From a checkpoint of a small transformer trained on Wikipedia: a variant of Muon for these matrices.
MLP neurons of a small language model. Each row is named by its layer, matrix (gate and up: input weights) and neuron, and shows model dimensions 16-143. Each number is 128 + 24 x the weight over its row's rms, rounded and kept within 0 to 255. Numbers have three digits each. A neuron's up and down rows have the sign that makes its largest values positive.
After each neuron's rows, "fires after" lists the tokens most often just before its 100 highest values on Wikipedia text that the model never trained on.

L10.gate522:175149144163144136056086125147120141080092108090084152158136118153118100113127105168121144122148124132155124117158130094086120109094156131163125161096183163123119166148107119079130123160160102112134119126143106147118086166130104115132134158100117125125112096107099095128109141140120101107128175144121109144120160209103162158110090140106135113172121130131122145128141134151135098152136
L10.up522:146155128078123152128127114100142123113113147144120119114139096150106131123142098142116138094144111116112107151156108083088134133139163129104128131106127109154144123175147180106128125097165096119155169129121134118159127146058137080126098141131128147101137128168116108129204106112137119131125162125085126149111120116124101134120104128126102090138150125115123157163106139131149081122108
fires after: "at ", "on ", "On ", "the ", "At ", "to "

L3.gate66:114137165097170121134142126105149156136148142166113163126141114119121135102107096138095184089131140180176132138105119145144159161080109170124145109124104101137125127112116181203156125149117171097097174099150150174125122125142110108118158091140146133122117155129119122102140164127168136103105132163122125167097132143124150161110079130119136105134090089144159112134187146152107128164117
L3.up66:153123110157129101135109150108168144131148075153094138128117142112131121133131105110102160148163165093089087177167141130104111113125165125137159109094100147132113088123111128144100164111134129120104133143106135086122117154176108138161104101172122090137159104071097124104135130156132126129127158146126139144117162130124129121117077140130108144170131108119134109137125118092160135113103
fires after: "B", "Miss", "b", "C", "F", "W"

L2.gate471:121114131113119111126131108093093127093152112182154126111191099149120124129152168123137117135129120128100120149148136138104110128128142167144128113139118119139108105162104142159141120107107141119130078150118126134126144127156118104123112138127155113105156118131067137126164133064110163139171138153127143152151143143112092131116135116151080146102145113134094116112158103108125128082113
L2.up471:110129139132130152118155074109169072040157127121143140165133122110077110125138110162113088117139128124137134116132116157151133125107123125135128123107208107091103093128130132127163130072088123120161130133116136108141126146155166137138080113119141112105168144140111132135130148104098081122145132147133139142133132134111153133130152155160115159176157130129122113151141141110109154160164
fires after: "1", "3", "2", "7", "5", "26"

L4.gate84:114104127111121121126109136139137101088124115081141105143162175127126162156151121111128131153128155119102097124149189123145119146127124119109146169152111144178111122132088121106127165113117119098142135133148097077071152136177156167126120101105146130169109142141118115075143119142142149124127145090141175141125103148103182078073116104111183141123150136178120120120099124076091118140116
L4.up84:149142106120129118139081120137126137135172089143111095126142176118114130138168134122167118136089152126093177160129108130118134171183143129121142103111112092115130108097157133121151155167123125132115136123164143106133132084155186103107124124124142106102128140141141126113169127124123158141148140121101136132077146153085100147078128119110141110143154125143136131112164168098112102090111
fires after: "g", "H", "rig", "ig", "B", "b"

L6.gate386:124113096130157151145116128095102123105159141101114126128097144091141130105127102097092085166147076128112132149114157154084156100153124133146120143061083154114133138104132098144116117156128142121123122118179148128148156082085157137122129093107133133199105132130153133080096124117111096101135157124137126131158118136161102120130114164115155125127149121141145121091177105113131099120111
L6.up386:150142162134138132126138117088119126090144148131137130124086111153116141088100064100106122146121074122124131146118136132107121144129133134133153138116079099163136129099128126149153143136150127124097090100157159120171137092084151128167138128120123127131117109135136189103112162127104164135154126113134150140138148164160121099108107171104183152093099139134145114096119162146148099149056
fires after: "\n\n", "istry ", "Department ", "\n"

L6.gate77:096106130100122136088170151173146110134100126112096082127145089134156116132137110126119189135141156154143171142156122138151146099120091113087127151132103122126098121134122118129148146123098154159169127134107105110091098161104132160141119111174148171130133144111150104095077137143157095140088126115110113117123124133133117141123136157110157109124106100144153161147150134134137094146135
L6.up77:104130106090113155118119119138151132121144171134111156096116135149104138185134103138173101149123158074136132098135079202093125161163148107104124130150159126102145136150149175141161146118146115087083128114155117117110118136110161120118157086124125106110136129167079099127134156136114134098153156137125103126140096106067111143112115130143101124127151114106136110115116102086151144144129
fires after: "b", "B", "ent", "Bal"

L4.gate348:103148069126133158147136114132157144131114114131145156072118174133144109177129100066134147115113137164118070128105124137117146139095132102094146092124098159149145116119143125149099114168114178133144111098138064102101146159114161115127175140120146135139137105127136109151136147144141125155127127135142128133123078134129139105116106134116136142158151156133099143150162085126153147073129
L4.up348:111153116103125182148126113148068151124118100148108152111116111133172081150094136108111087113167103148127137101128116183111118174113158136099125118148140167128119126154165140118132080169133138118123109117158103128128124118144136140139114155179145156172168106099137121143127097123164163122127151130135141155114162127105076097146120125132124164118148154150137118156148111128125128165124
fires after: "P", "p", "Sh", "m", "re", "del"

L2.gate520:129103170121102094125148131122124129125113103105118131153132120166061116137125101139127163141133164106168149165115114123061098091181123158093118092119137072126165160164125082147192130099098163127137143160088147120124132140149129164118156134150130132097136117141098065123102132120116158124099089126152128128101173121137137149115133149146150116121125139111123117114142143115128136159131
L2.up520:135088169098145085126172147122149181133149099099160121108131161131106145137126094139115124142134142133149119169071171155120115167156091125128120135122100124129103109143162102122160138099104183089126107101106098080194124150125117168133118139100132132146095129157123099135084108151129053176128160127138095146110130116106145102075141131119113132106135163121119114104118104087105138137150
fires after: "| ", "G", "AR", "ES", "ST"

L12.gate531:170144143122129115139119158089151114149136153122155198125116144152099123095130138154146178179109164121126103105090140145145132137107112139132123141126100092155168130117137121142122111171125113156131108140166104110159146147142141101109107150157146191113070137091121118109111129144144131130129187184109155104159134131074144123114133145116129116148116161094135096155152082112107113082128
L12.up531:123127143137154112184128133174172100105129155114177107116165140148109160112119121186107104195128136139143137139117126126108162154091116133146150093141131151144108108143128140096150119152122123114136145135131160129149093095120128134145142127159168138169089151104137145123117126150113157127120172136167109097142170108127114122142124139122144114127139164124145119112141125150104117115112
fires after: "|", "istry ", "\n", ". "

L4.gate379:132133127092139109145064117115103126101180118149121118123085144110155160152117156163148133126159145103149150142128126150070100142131143122103123097160075176187122105138118110122140141069131139134142115129110087113154131141125064167154132136144116109121138106152108147130148145113132120108144118112159135108157122125130110107128163129151105115106135126145166123109143141142180098160102
L4.up379:140113085124108122095068144150098112121178161136114140109195114107171132156132127115146110105182124154149094160085115133116134104115147164147118120142119146121126114138127129139159133113141114103113108173115136113148143135139135095134111130153131119078072153115128131065106144092116130085132128100116126114153116185173147129167121141112077118144107111155143143135134138090117141118133
fires after: "T", "M", "t", "R", "ig", "ation "

L3.gate93:145114124138111099115134141103104135149183151106157075106089174116170123128107124108131132107137112144122144121127118123099069097141143117142093132143164117120136159111142113111126089093167113104105100136075116122112132131125125154143121156090097144134157149140100163136145113129130128148131114116156181155170112142134144091113158145079134139097136150186127158103110080164106102125116
L3.up93:121113139125167160128156096125138109176090089132121183108093082131153125110169101124153154129112080156145119179097138126095118103144130130144132153104150124100115117092130166171132125134109146132129157066126106141138102152098143101110121097116075161151140082097138122096089116081131107123089125120147126147134115122112118134129161173116101112145150088132125123142095095125152121120178
fires after: "j", "av", "v", "š", "J"

L6.gate110:132103147166134160138132125124184139130158146133140120117139140122132151126156148084125132062087145115137144099115147165176099120060156135104106202123101168123119144116139129130107152114162139130116129109139109103119101095106105127104139088130114129110184113164115158159161114102125140134133124112155161135125113110118176175118115157122124144135128052166152104100137112102152161166140
L6.up110:159134121129101145114142157177173140167158119120165165115159140098103139099121134143129160126143143134163110108143148161121148148136160111146096110120100102102106125141145116094114081173162129117148149141119178085127136144118103123136108157115090109115095149167136106116141144140098154093127133106148123151131116126119136163120083102145147135129106156114098136138148105145119131150121
fires after: "==", ")", "===", ";"

L3.gate469:113104129111108147107144178074133170119122112122168177109156112135104135147142104124179141115119095126149132146064195143134119127127107147116081127117142124105136130143115155115135140168120138137138112153134065109126124127127139110141102149118123102089118127169132149187165147121127065123134127132190130141122136092095157103109119131136155113135091160107151128150130143100083113143129
L3.up469:112181120117082151144120155132123178155140110119109185113108110090116169134114109158139129150091174134134139148100139125127129137132124152124114104118117128148139121134131167140159113152094137162136122177125067124121119126129128092162112145135148090095124115182121160130134107145150109111105135104181121152162142082138116129118114138101165133123113161103134144137083142098055118116094
fires after: "R", "al", "str", "r", "K"

L11.gate77:125129157116141095155131109149133149080113129155102126105124152110105140125086155116145129095103117130142120140153118116160127121132167070100157137165136106114175126112125100154153132099076130109150155126124127142168110164125121145132114127129120155132141168114148100115144139113137153140114106153146180152120102146131127132122099150137184190133136133116101154101145140076118075149103
L11.up77:118096147139104125099135129113133132113152141137100149126144147132128132099123138149129113141138130173101127119132142119114107131156107139117087156081129121125105104113097149114152162125109154131129157094061138104129135126153127122153143108143090172106164109119134102091088108114128106083126144140162147142137166146154144133111133137138169144106119127109097106146142111152124159114143
fires after: "| ", "–", "; "

L3.gate561:135125158124117113106099209109129072109155130146133164142147127116140112108090128076139166102151142118134140152145129075135137122143137148106114108124121146114120146100136102141134080139120081116127126099095120118138083139124126122130129091140132157162169188109133097145155115098119120110142103132165116138183145148149143072162156135126127123161122148159122169158154115119151128144091
L3.up561:138133144108117123125116151091133134146150131153138120135164094162106095163107105110129156123156148095129152118146113069105158141165146124131147143107134142122154113094176108152081115119128112144127155108078112148172080143117109153095132149154147187118120157124125095187164101106095119094155096119191092126163171115132096128128151117130099154128099154148103157154123106168142169169107
fires after: "t", "T", "Ch", "contr", ", "

L3.gate333:109130117108116133122089155116133083090118155139122127105123122105119071139134122127141114112128161165134148144113152152105161120132126113113145117122104127093108082084113135130120138110105128115161125133125084107118101145078138189122173097171142140118135113111150122179147148143139134134143128113159104124153096161118158100138122207148133118145120138180131112116146147094128116134101
L3.up333:129160136123144154085129166121107123099182144153129143120138109096118168119124186088112141076127143137089121138110171098128090152111173176099133088172098110142132130119093128155093121140129178137137122128104090108128093155110137131141142123153085103091107145144163167113127132148119116155165112099120143082147111107113156121125126164168109123091106142145125106156142140124153117095141
fires after: "T", "t", "tr", "enn", "Tr", "squ"

L3.gate509:107115165145145127123138121115143125163120140143153167092137139136134131126084152097104096125117135166155130123144144109158092057086131122108164076107122150134096118123108140108102149121122110094172103149064117145094118089149113146119127123097127114147162091139123120093153120144145166082134145151129164105135140163138145098106129140134162155141116112145163161182167152156112121113126
L3.up509:120111149099142116102110163138160101098130138114099166097125086145171145109164139152163130133131134153113106179116117138148131113095154156119128166133172124098133111130131139079159124135176149106157141130113107124104105133092149106163136112105130145128140122089142125136109145139152136082077138134151139128141133114127159098119141154150154135085104143110130174150111109135109122128108
fires after: "| ", "- ", "May ", "the ", "W", "St"

L3.gate109:155136146123150133132149129151114134128137122106104115097132112134166108123152129110132097122117069108119151162152090144098103093126120102146164113092097122106159121138123106154119075111138090144120135165119102134184147152144126125153125120139142136115140138122130135117106099098122119149143111102126174151139164094143081123088099134127163149161163127155125159117204123140149116144153
L3.up109:165181092166130130124123168108101099088159117129117142095135090139115140103143156145156084085144108156111158117119095148105117138166112122122173133118087164184141135152112128136139135089131064102094119103104158115112088161118099102122154135141141131114143118138131167135162072102110100109136128083135143107100138131130087124140139132109086124134121090093094120117177149120132109085151
fires after: "\n\n", "\n", "- "

L6.gate124:114135112149148098106110128085079140089093144113117103137146171102144145134163105111126159146145140157116160125056114105105129150175148149121114116161128130168107119095147098137137159161113144134132176158113131156130154127112135139128138133134149134182105143108151096111140128113147140158098153118121134172164104147146146179127085132139112081140136112139158118100178117153149152147134
L6.up124:117132071106147104121102068118150147130107085140093152128108113124120103159162114124132107139150108142150104138099108151155131093141153134109161105107097139129127114127123133142118148134197118155113162103135115124141113085117177093114156142114141169148150103109082067127157128115125139106100144105114123147100117155107176156143147146105102108151090138135134119118139154169177107116081
fires after: "c", "C", "j", "vis", "M", "Ar"

L8.gate508:156136145117140172114087175121116129108146111117152099156119168100084076164106108130117113159140090146153086131113132166183130114143169122145083120174109156117133146099143109138181099072140087123152110125128134117145130127168113150179152108126117151104129127131161110136149119099139141158134147135116151107153139201150143086121149143151138162127135129116115156141159139117112114115146
L8.up508:090091111176121119128165117119094130123178134158085134101149106165166128128157144118098106128089122178138142092107102123115176122185104135150118178112099102109099120094168140114132188128101111141126095150151092109136124166101102131081118144160098133111115128104071150128099113135153127134136131144073149115131136132133128125124105118131115130141113135151104103118143174136125127128131
fires after: "| ", ":", ".", "m", "+", "–"

L6.gate130:211082122134149164087098111134122108128110150109116098117168137112102128118150133098129139108130124128136138115122142157127124148128106085144117131137151156120148120126175129134140123113119168165153098098075093146083125154071113132150153092125117131064158142122156152121159133105148127139126103126097098134121131082149171092145094113165114153145138106112090120127154142122164173108130
L6.up130:189119133125107134112086097140127175125117149133131083136132177154149092128156133102129157114123152118180159105166112146145156160108135112106130129127133169105145106167157095124143097090157119162083106112137121144129124109110105138111143109186154135115135127114168123140137174131129130132114142120138113082104114108165128139143119145127144098130136130149149102129101179084114174139134
fires after: "d", "D", "H", "b", "od", "B"

L8.gate306:134137147115119165115091068135106129130155143118111126125121130146077117136131182112160113123128091097136114145193116161122080148141151124108130077157174131127106140139129107135128070163177111073134136107134089095160130072099138077106129116106110110134133145170135126119108131130149106091116150119099137091154121126146132149120155150143104141171146132124142093136151155144133156125154
L8.up306:119106135132142143097164108169157103153146143147140197130121114135148115140160087106117137131123155142133178157119090113156144142118091144144117120145133112154106132082134118115113112148103169146139105060089166133128116128112149128126148115096157118129114118184124125131115147100101138109144116127131160195127112132126146141133098156139129089147113127119153111141100114135104136120146
fires after: "the ", "a ", "s", "The ", "l", "an "

L2.gate193:111074111117138121167109157175102134118136120131106149100078128092115154115121130089114133149121153167146117106130121133101173121104155125129137152104164116148125132152124143158119112147098164102145124131129093134102115168127112153133127168103169128116139121115126112139136183134117126149141119111152135145130116117116145131101127145179120071114106172150131143120131084172138138133136
L2.up193:119158148134141151111116140171145118157155122110134113174104147074088150139106145166088115132113131155103132163116074124142156150108145145098112148075119157098118178103153145118132112146102102131134119125134115092086123156096084101145108149151140138138169151092150142141150157125148151105105112146109135086136116092106103135134122143143149118131114110094103136120149159188128102159101
fires after: "| ", "(", "201"

L6.gate231:148102120133094116154073164118084118124112091121098128117114170110104101138155155160205126098124117129088128108120144134157116141155127125185148181147103171091114117134129129140147165123093110113154113094115121125116140101137141116128092169110126151151138118120129123097061094126089123134192079118097147095116101155111134102145140139146205123144132126097099145155142117112127139108105
L6.up231:125103122163144097181077126101138099145120148112082157136146119125121099140125123083145151133130114164118083168134113090185147116169086122137113131129108116115149132130133128128121134141109123132129168142129163100151116158121099124148085130106134156143120103173161118120060119083098158133122104130066076136125155133144101159082135117097171143128133146092093190122155084119115138118161
fires after: "| ", "et ", "on "

L11.gate566:114133140093139197114095111167123143149175143102120147127144154113091133108125109093140164123133111114118095143103087124164147141094140126102136126115139153141138115123147160149167132142135178124160121094100124099132058122125151106101165117075161113128146114161074098118099150124176107160128099118117125124184107113113137175155060126121166146149089130180087123105140162113115151151143
L11.up566:111131133120127187087164108127126082118108176128114095166143135108080153113141107139114099117126153100138158139122145120111111114151122128097108113082139123108137083088136127144131150144156134109148140120132117190168149120115143111132153070169130122135092143106165099170082149142153152178155152080131131155117138174127127071141116114137110122128079099178101098129132124102103145123117
fires after: "a ", "the ", "th ", "as ", "Island ", "-"

L3.gate499:108091081114116108103104108100134164161141150117178126145104143109116136139143114148125117136094174127131125130115150136101147138121107141116140119123080151099100077138127149081136149162098150124118105118133119146121141083110106164120122137095094079074167108119115070126113136178091139153125107145137103108146140103103139138101159146122118106121081146132128150152152119146159085123135
L3.up499:076157164123147132145122129140124105100061101132115109101152116134108141134112110162131134164137101177155110109151151131120148121116113163068135117134131134117145104135131143154122096133118151155093154208118122137102111151127110145151107176090130108158151126167133129115156106126161146115162106160139145121122153125134109078130110151098146109141110131120114115127106137087167144152099
fires after: "R", "r", "h", "W"

L4.gate150:126082079113109104114104127110159140109157137112133131136128114138150139141090128144135139121156153144142153132107127129168079168114153095097140143143124076151138166105158137114136137072109131128113100170125083100118127141148110095161122158149134184127094127119095143101167155130119141091084142123120141158097095113169112110158108123167123119135128146137119125174188095189132104144145
L4.up150:145103080095070142120110125124152123133116161122130134161117118131169180129115151133179156065116115137129126125144146135104143139082128137119142136164134094111104103118128123179103142130125141130126087120125141107148142110185106109174125150138135171125150135168163141114127127116118139115114109141139097119130097164160139151135118114149043117117152141112157154174138142136134132093093
fires after: "M", "T", "he", "m", "w", "sm"

L6.gate187:168118144199146075140104129099141104111138156134136117125164119082127204082169148098098108130117142159126171128115125110113099125140106090133094117097149105144176132088100114120114125105135160146144159114150132175124111152109139148115117132155122075101114126120132126102111133101132138128100100129115106114100122122135123152102095151158120115129133105121124154136142123094159113136114
L6.up187:158145124118192094108152111120102138107139110116171157136121137105114183192155108117093129120125147149111127133102135153127101132128133146122115105143148086165136102088127150090111133149123121141128133147096090132138105135173103134137129113125126140123108120151134128113141114161123141135163106152080128100119085123118172105145120114117113090101131177123141131103141173133116146127040
fires after: "G", "H", "g", "J", "R"

L8.gate13:108152108162135144108139110134138107102145142113103171119138153158138136122155154117131150119082153147134138127088095151107140142090095084130138109101108121136100121114118130130157103116137137130123109124123130096173160104126124084146121143108139155088089117107104101163118138135148086149158133130146172119112099136132146136101131090097195080135084127148128117107096139079140158123111
L8.up13:152113117125118113144148127154152139161124135134155104118172141152089090137158166085153133176127169113132162159084081097118097185097135141117084140115094128100116176100106153113143114165122137130132147125115149079154157125146107111105132181108130103144134121127103130153140082129171091124138123123105054108150133146157134131128113132133163140134059159144126136084127116113162124127152
fires after: ". ", ", ", "\n\n", "\n", "Des", "Am"

L4.gate6:124124099107123113139105139091132164099119118124129129149156134105095133182133101135153096124180176115133128107132137130148156108115126149148138126108099127115097113120104117112155135157102110174172119187125144122112128117114117120138107127134126074136171138123109135071142118099127143129121118123082137129077155098112145152132122123132133145178125171101127127114141127123081087124107
L4.up6:111123092137147116142127182123114167147107138116097167161149160129098121183117176172119113133112200121113131116124120152146161115124129129071089095158117138120133151175172114092164119128134137142153132105128132149155125143092128132134157167143116104093146143145173109113123104132132156097088101117093159135092089094163142099128097147167121123147150191122129118092128076116114106172125
fires after: "K", "M", "L", "m", "G"

L8.gate185:146164110120123150117175116119110140140108099109124115169111155117115087130134109132116138130141142104142133156160120077085120106170122159148166159085120121099111149135121100130124096160155133144165112151156123139119069151122151148148135101130105143087110137128107119094128141103141128076140161158119149129150108152124111164127104135094141106124109079086140151129143150170148143104108
L8.up185:080141117166155156105156080141121109112151156084157124134109171128087187133116121103180161143098115139159102165127097121149132137147058099139155129110135116143154139162102144173130132088143120139139142113132148110120091107126116102112109086127137129115178126079097123095137100129114138134160092112134120136161088160095116131122134125107162179124125112117137163109092152120128133102162
fires after: "in ", "–", "born ", "to ", "on ", "from "

L4.gate225:122167138129105136172099117121106082112127089139118116142109095146142116102136151109151124116146098057169116136112149065087115127114131149068131112133146150121127133090149178151180124188116138143129106083149133107108161102136141129148135124144152168092137165115128105103125140125144166124096132155071161144147150065137103119104144141151151128113117120123147123106114164117147125156107
L4.up225:131140166160095128146096136144134091140136117081149140132183141128124138129132139163109137149100128086172126143123141142164150133069142124155159121123144139144082136054088137108107153170118121122119151129145147119133118093133113112115127134200124164082151127129128126103089068134135109104141138152150170133147116148179155098108165118151152158149122160118125107109157139102170150191151
fires after: ":", "| ", "M", "A"

L2.gate503:103166133129094097115081104096117137132127160131112093115113146105177125150176145164148093123136160138149124143173101134126115167113123105112116133076110118099096128122142118112129107099130130134134142123136169170151178134085138139177127086137135146090188102132127098158123119091111143123097121097119108111109129131119117058102147120115137095153087114142159106126145097109093125164133
L2.up503:155152131107139100069108153117115114142123149158132089144104102134148088146145107172119127126102108129137126128152114128097107124143114105125122123104134144124111147154142119113107122134097150123151138096144134149119171125098131148141131131113132144127140118149124102118106130119094121105139153159124133128097102127123087054095146149063153093162095086096171133123138086103108148136145
fires after: "'", ". ", "in "

L3.gate510:159153133123146119205124170079131125118131114154145121086167121107141092098129132142089070147102119141133091123185119118130148123116127148153110142139108112156144097126117121097138138098113133124102114137144084126120164120121124166117131092182130098137143128143141137149118120096155141122164149163155064136077131141123138131129157086138131145153149150123092113095131134143144128135125
L3.up510:136130089123127123132126138131135133126147134153174160145097110124130160133170174121138139128171098159104116088112131159131109099129148112132123104106137120115116098147154112152122127188068094131125152092138123142164123131122178122115131136172058097136122142176129082085122125144085115114139114136154125088176137099104149149140141145129125116129157148135130146086140159143142082150131
fires after: "G", "1", "N", "2", "C", "7"

L3.gate474:080160130164123118153104150101135134114153142144115136106120112131107127127113130112134150129121174128148115119117161124098140162113108122118097115132120157144110136145087126098141100120132089096159151150158111129125138139072146110156126108162147145136140151161135105156149111142127135125121132109118136125157066158123127096121172167106130164157141113114141166120134095117135087113122
L3.up474:093139145155106098103104143094102138122125108144079099146169109141097144146129082147126134125104126114114118155135148182132159111141123126108142097132152122119176112178179116128126127135118111124110198175111112098119090101095169155191147146116116181129121101130147129167125139119142118127133127125124128122189128128132138104153107127113122109156162141134114171126151098083155126118137
fires after: "(", ", ", "T", "in ", "In ", "the "

L4.gate118:095107149142174113128123113115140131122166125140134098134169140148135106113120141117141146091158123155125103095139135165138112098128136131122125123147125136119110141068107150114128141126125183083157127144151105101118129121105174121139123122133129100087167109146102133138119183081127146171109130112090112129126143141113155120125125122097166134110107117120091110136157112134109138116100
L4.up118:110139153094168106153106152129133141124163126164144094115131151144094101139061115117112124076126154144109089086164055162145141126119096157144140127138131144133137141089122138125095127138082161093129117109057115106122094169111168100133098144101118150138186078112121085146134165089142099085138127086157135154104125150167142093143119117117124134160136111124158113161139151105079116145089
fires after: "the ", "n", "The ", "s "

L4.gate549:145128150158101110111145143099120112101166137129135057154121133136134137164119137161095125103133085082127143188121116130149152137105117155123140125104120111160136117089110091149163129110106068114137116103115118166094094156105155138137114111144160126137151145155125127121161142133108160099132173145154081108140102104163136087164132167140137124128162123185107124153122152169146110135120
L4.up549:168115124129105134154157166100109137138109092164132143115125141147159126137152177190159117116146140157144097122131163185102107153109152154105131123149116131148145096119130100132099161102136112171113132142132104147117082130126103100079127122144148087155129152126122147127115124106126140122148080133120141125097100166141110084125126093146096123115101149165082164155166125097121099135113
fires after: "t", "T", "b", "ph", "the ", "im"

L3.gate318:131090116134138153109106112105118105119117162116108121109122077095152177131166115089091170139115153179131119165131134121105139149135131132169125082127094153145122114128083101139142093118097128167121094159113166135109123134162129151129140125158082089160173127123091131104138194151163118143121085111097140165135135092154164170160149166142118133137143087110143099106157153100154138134126
L3.up318:142138119120134155154130122118125115104128137073142155133123155120117111156151145142103165092130113118084167108177136156087142160150098152095144102137117123054117129153110123166134117147100164157116179129136065171108123093139118150114134121135119137118126097164119159102112151169162151132130137125117136087090152138145135117149153163137123116144107104144127120147166123104068106122131
fires after: "H", "G", "B", "d"

L12.gate447:143170143104123115105112134123174160119074159116094116089161095156149119116143163153121111103129147163129123120135136093135135164148143057177174131133139139156067155180124142119148134126120125142088114110138129113141134172159096115090121138080126110114128117161097121108107137100125126088132163078088103151159168145136129111120144102140153118154118131109089123140131101096131110175131
L12.up447:112148123093112135125106107130080109171109119148145141148098152134125111116145138118100117078137095140121154156117106101124104131162184119138153132155128150160130151108168143183097092132134148120124154108096114102152108103161136129160134177119120157140124144155164130121116118120122101112128132132143127146121146122122142072128118124096168158109176083127078110163123118099116146162135
fires after: ". ", "\n\n", "on ", "\n", "On "

L6.gate472:129161127112122139068117122201113137133113108149141120071135088107120115119133153172150138133106180141132141149083102147126096152105158140127138145174129140146132160102132111141139117110132076092135118133131175131071142106095146116096117101134126113126148133119145161144154133100116163123162094115116102133167096147133103107081154130144127156103154154126093086152124133139124138138131
L6.up472:144137102144149109128135125170138114098113146140153136114129135118131140146140152103137111132153096140129143163114133119164093197137132144108157159131093151124199127114091153124175136109168111162150097110149123109117096147088119104102141139187123166123126157113141096117135115136122127122088108121148147124111142112101161112105097148142158171126129119118093065170135157075130130119077
fires after: "d", "g", "st", "b", "ph", "ac"

L6.gate132:127151154124122151136103140143103103144110128131162093137142114121146136106126166153144134139124116159151098130110174127104151107116119108130086094117136156140183150121143094103168076145101138133131136156116097141128121122093154110152118122151120111106147151148144161142132119110129129148155122134171110117151095165138131105108153153137106111149090155160161106125142115106168100137070
L6.up132:174137139149083147153078096124127132133117116120153181129119101134106146146138137125105161134118138130168180108096141138121150141129126133141105097147099143144160124094134118102139098168136180127113141161137104135117124143122118087116126127121108087125100125142149134130110110127134103096126098146146101069168089170189126114127146141099102137166119124110154165096138094115130113172087
fires after: "R", "J", "c", "was ", "r"

L6.gate254:130170113134105157118106102120137144107121162129070159108138146110115099138104113153142109132092119077122128138166149154169109090139110143148156146103116112101109166103129120171096194112151144129120116133158142110150133164114155150123115126155092130135106107163160132075160110086144130161117151142120121085152122114145157162137148096139140096165126132113132141116191082163136153146091
L6.up254:118149121152131115117100076142102167110119151133087159153145132132143118144129148089086105144110143075107145131154108160119143147138093124168157123071093100171111129132135135174110188136116088142086074079147120144118111112122143124162113183139075102147145102146113140115144123108074141144116140137113176105149105110162138140137166124150121102126178145053130123106164083132113108137117
fires after: "\n\n"

L4.gate138:104102095125091115095134150122152132106181119181136090136140128102109129158123067107166101103111135107112127138133112139109118151138120128070121119094123132154108124140126143147137144174083164146140136083141156102143141129129142121139139112154126132143157167131114119136141066147124122114097183103138124156091135108096087134157147160086140112136155130100162115125147123139132123102097
L4.up138:111095053103158114162117121154172127108105121139116156122141125146095129156156156116131147145101155093132128153143133112141155096165161121138130139131115110119116130116098115125128127143118107171118121129167140121128177116163130120108082098143091150141150127118091127114150117137115149089104097102130111119088113162138108139119095061116120130096169140125151138158130129056073091160125
fires after: "m", "M", "B", "b", "in"

L3.gate426:101137159104121137121147075133164171095141119137122170172096115102164131127122121153114092104152165111144167154124101111105102148132173149112139165115126119096128094125107088093110146092127089134115146120124168122141099143119144125078090127124158132096114140129130103143148097123107200124109139082160129137145100162154152128089085123153116096115146136133170134140178123093143103134106
L3.up426:116098124090136138157087140116122150115125126131143136102134136061099148097128130078152117139115109118139122166171134102145169136129149119152106141179105114132114064082127069088112098093141115174113117106108157111152133179119101137140142133130112103099127125122141113105152126101089165162112109137129102107102122119172118134110117174145106122134146091148130115140099141142159130164149
fires after: "g", "F", "d", "G", "D", "P"

L3.gate304:143143112157096159116108108118166133117119121138133131131122145143117106122126128151130111124108112124143120083107137105116165115160114137094152149156126176157157115137157125156126131092138183159122085122111117154120101105094104142142114095171105132142090138087097140156114143135125119111162171119142119166122128103166155096109089103130142148145158149134150137142122100138077139087113
L3.up304:123159155099154187104152149073140169123151104136119147126100127126120124133098143109133123129138136157081094120103148095127144124107159138105131116151118128154156135111140081104126102147132135137136123122081141133096139134143132184129129180137090193159119175110128130142148149167109140128101100148143138149139148145125124115158113134136153098147150094130104156134142151128127133157129
fires after: "c", "p", "t", "P", "ch", "sp"